From a checkpoint of a small transformer trained on Wikipedia: width 768.
MLP neurons of a small language model. Each row is named by its layer, matrix (gate and up: input weights; down: output weights) and neuron, and shows model dimensions 512-703. Each number is 128 + 32 x the weight over its row's rms, rounded and kept within 0 to 255. Numbers have three digits each. A neuron's up and down rows have the sign that makes its largest values positive.
After each neuron's rows is what it responds to, as a language model described it from the Wikipedia text at the highest values.

L5.gate1968:105145142164125149170180146159167142172076084154150098128091179087120200161143144171091105113116168173088126083098142128131137133045173122144104159147137145159114124127082189144181107149127180141125115114090063138129136160136093126079160158135199116072166129143115154119098134112101101177064103143122145082126087126066169119083108099184117166156146099148106141127160144117159173146116146149118128090095135144082111073099176140102126119103141135144105142098134071153142134198106129129119161091128138139146105128077111176133105129132132108146161149137128098130056125113164156177
L5.up1968:158134143137089147153098128160122130132100123124111128106116128074131131091110126080124137037077154161155147083133213126141108145091133131168128121125098133081115167129139127161120141099039089112155142082117071110070099149144109126124123157094142117126159092150066143120094076105135140175143137120123103156102094113118114128060177160129163144142106116105159100134124105151143128137083127134090112124136152166080138161096162114085110151122179097143139184132149114119146164134109110118092120135191117096139079105147134115157161122144091101096142119129088106143137141107117128096
L5.down1968:164104176158162110086150089088125136143178170091137154107170144136136117139090154117148131162131114094157098144133115144166136124219120111029060122080139108127179161137174099137085141110141098131118192167150166077159174137085165147110087120170054109128082131079145166164158157104169154133161106154163161170110117128177088116118115149135161154168100209107143144141138150102110080163139076111118123150115108107233086127127091113112148171138145153096143118200132118124173099133133181141074103168153134076140145160178146134136200158128084121154158108155093149136168097128175143091
Description: Words inside creative titles. Word pieces in the middle of titles of books, songs, episodes, exhibitions and organizations, such as The Missing Jew, The Poor Woman, American Girl.

L3.gate1641:195151105105157120171160108102139050130138114115127178146079150154116122116149100122140163138127100167152143113069125115151086088087143139130120105141102227131039147088180187122114100152184123121146194123105101121114137119150113098137090165060124167137099157096162180146160131158109122070145102104139086208082172168086185132137110158142214127147117123108126113124125156142156080095147152152106177114140086084075093086115155160132065133109082160158147136077197141135082082210134128095103125127207105093086177096127141123123121126153117142150125093148183157101152127074055129114
L3.up1641:088136113135096140149137122098097102136146135177104090124094117132181160078115097074207150094146094162117058064145109098089134181139163124104131167161118134148170070096071129143122150123178103101108147132139081136067174125171133143129075127143100131160112156156093098135127102118128106129109127105180161190094109155115151084128134135158129129162119128143145099138162131141137053099144127082141131172086152119186186082166146155137131069192126102085122112143111060128083107143145090021104099129172138137164128113156135143072121154133118117149100149130095102158144156072130168114
L3.down1641:080089119151153188154119215179141176158100094180090094100115107086159120145119102089142152133097103113045113185139123175127209105132144124110098140128184071210155086111091073130162145085064058138107131152121123177120140149047090171118111122146127098157173143072144087089087089119151149113134174145094098074106159184160059157135150084071105180176130124141120151089121124111106126125112118101160075103130180135140150134135090152164139147136178100131094153120118123111103142078139091174172103105122118142213118152106121105116148122112160138126196094133092110160113104180142168174
Description: Mid-word pieces in titles and names. Continuation word pieces inside proper names, titles and Latin species names in lists, tables and credits, e.g. Scar-let, B-attle-toads, cren-atus, Hung-er-ford.

L3.gate1157:153110163147128133120022144100139144139161119132095130126111116131116090144080199149087164183132099153169131150101153152110132132053095155108102164155131132151109168132173117104134194088173115177142119151135127132100112094127131126183148164136167162100092160099140152124091134083087147118165141177158116109091152191105120133149194091132100069098114103065066117141103121056152157197103124118085111135077073124112115150137135204147136172147132154119160149123117111140140107177159070123183090162100180105097116098098084128128108089153148120100123144124125117082116113134089164087
L3.up1157:094129093107154098141108129101145127118136126079099131187054123188099166187117154148161072164141085149138107108128143042117080137174144140085141166128128099203162096104104136160064152127143160114142151135160081163088111122141126160056141132121128148157139148097105137139166119088094073159105147178148123067119101124142124085123147138112153175141082190098136118132105144058158156107165125152166093096082127122111066099132114115142101107130054152093108153099130112126057152171114144134106120120082163170138101100095104133080143144117069131102190095134141126155108155110116071098
L3.down1157:081158155149087131152092097114169178104115115143195125125144136189065139173167138087176106072097135095125150153143156142089123143156115165114172171132122130132108135106117199087112124113160117159102179167123124111129132138153094053071130135118148142106159103110143102120143158123118135092150104123116185180136137171181110185111118097069075193138131118193084155135140134155135113115130096114126158153089125126139114151075146109133160135172121111094118133095112161142138155145128069171114131098095127149124118097065065171113169153151172143155181132143187139120136121101189075097
Description: Verb stems awaiting suffixes. Word-initial verb pieces whose inflection follows, mostly ens→ures/uring in definitions, also support→s, maint→ains, stay→ing, end→ed; weaker on punctuation.

L2.gate410:136176063152133155193060168154127140133087131138154076112134139113153079132132157116144131111134121113147113130115058103132112061135152141174126128077143138133134124101142133138126094157102186113123058145171123163162132172156139075172155124157091129159107074093114146138135174161128133113107176106146158193168136137147081113128134203146151149121154150090140098120177127106088134159131132096050147133113164091103106123100116109075168164142111130136141159121113131100089101086109113111176153125097160108208122111100099162149178151174073105184154107150054113132148171129106161132
L2.up410:145119121100117130125112154099140153126116092160097120096089132132074128103153096153128134098127056130167068074100161150073109145138134153115094133123132149115115101106164132110171213126126088130128114119088062088054067148131117126085144164159085120112128131132153117084048124122069143078184162159126129173165135123148146095140205154133137146147141148106106124118126152099170139099133131108157123145144152120120125115136137145120113111182075158137155160133112156135134077060097147103169116110124111135187123157103154122163140145101096132103123084176150185134126150091164105066
L2.down410:133141143245118160116102151077089118074119085092131131135100144062147124130177161127159092195141113069163138206128159124099145116125110102139160050154092161105125129159160093117124112114122193143044136149159125133156099097000141016068182159101154133133124135129141149161100140124176128098175110198126098121105141108120083135104111120158148184142153180133090183147095178170080133132139116134097118155071152128187106124143123147105074203108177085150149137140166141120129099197141095116103150111079089074073146137122090132096148144137143139097103118140156094122161179118148134146
Description: Transitive verb completions. Final word pieces completing a transitive verb split into fragments, right before its object, as in ens-ures, overs-aw, adop-ts, confron-ts.

L2.gate783:160088089115133148140202089167148105193092139141165070157167187134198085167160165143126112124187127145109122128087091138173106146068107130144123111148106056140103104115126151171115132121124154129157157097182144126125113153078097122129126134105137128160132143161000144125136168107093201089165114106148039165122108094113126152175096114161101144136067111126136181178145115112094088118145111156153116139094188126133088123142148157135093153189085112093192136113102123128127109144119178170147169130162152127072171107139134166160150146142104177130123086182117127111112098131134129158
L2.up783:135084062164117123130140104134152149108087154141126133129113135074173095114093158140132150116185111136089123155148133133169153127088163119144140135177167110101119125175155151099132064128102229178095169103105104130143129154135147125163150111113101081081098099171046137187115138107116135139129155064113124107123143164150128134182155089179141170169178133068173147183114148107132165152115121136153154083101121126109111118140117179190125131169102108149150159115158098060111149125165051141196063107141135164136124127049159135140158159117120112124160152180149126192156121118185216153
L2.down783:106113107159093101122158169135149148093128152153095093114126071140145121148129146139120164090078130161130111052176162125076123131170130118100114207191135204151094085181144111117093121134096108129046150150066135103193118101164157175151125137138075112090117126139129105119098090171143088165085126137149159152148170191154130079139184088097103156189146142191154112112159108140134168137128161161117080097145086130151188144082109134152183094096117065145102111188109054153131132130181090116093052159127090106124111131173151040090106104143170089178132147090142146166115153068054122140
Description: Word-completing subword pieces. Final pieces of words split into several tokens, often Latin taxon names and technical terms, such as Enteroctop-us, D-NA, subt-ropical, C-ertified.

L5.gate1056:126101123173148145135182142139106153145207114106073124143147139174138135126086190098161097165180138144090147151117114133098102084131140120137079079172167150120184034153113121085096144131143083137108118141141049121108141134132090115135136146183101120118056144164107112189136163126159079174146160140131128131149143155109068137142112093143090102181160127163128154101146165173151136109135114147163097123169096097196104187129090155121123206137118185144197129117118145130160144123105099126100129151149158042118161145070161142107115131132129102152125128159153147155145057082189085103
L5.up1056:087183127107010125143099159103120095154132092159135088160126143116137076085187171144122080155079104091137155092099087123177158228145169149116137107127086108076122115147105130137111124107150158127165122149114130117107168137078105126130113094114162139153125166137101054121174149159183098167135126057158107187153148155159084113111127067197148137143149153156105152156117118117165117127115161112137110107135138150185106144148131142115144182150142101159125147134138115140095167104141092097100151144100151166123150074073154140175069164092132169118113114144068165191106131092198156095
L5.down1056:112148120225068110086104184130118165121140105116109188092147108084127172122141170122159143104076101156168124094210179195093115148160134134109094170153169070178136070160109112085149178096068124137092125127040157201126171140139138135077151142123115123147165117104153111158135136161118109137112141110090144137109175123120139095146113152119135072155168119090110136157077066097099131173084120102133139119089125136166146153151147087155133126177190121132184125114183125105163128168137108138176130102115116184134137116138134128105145129092146111143087189173161165104118137141092127109
Description: Clause-opening words. Words that begin a new clause or sentence, such as a sentence-initial first word or a clause-introducing conjunction like "that", "because", "although" or "when", mostly in expository text.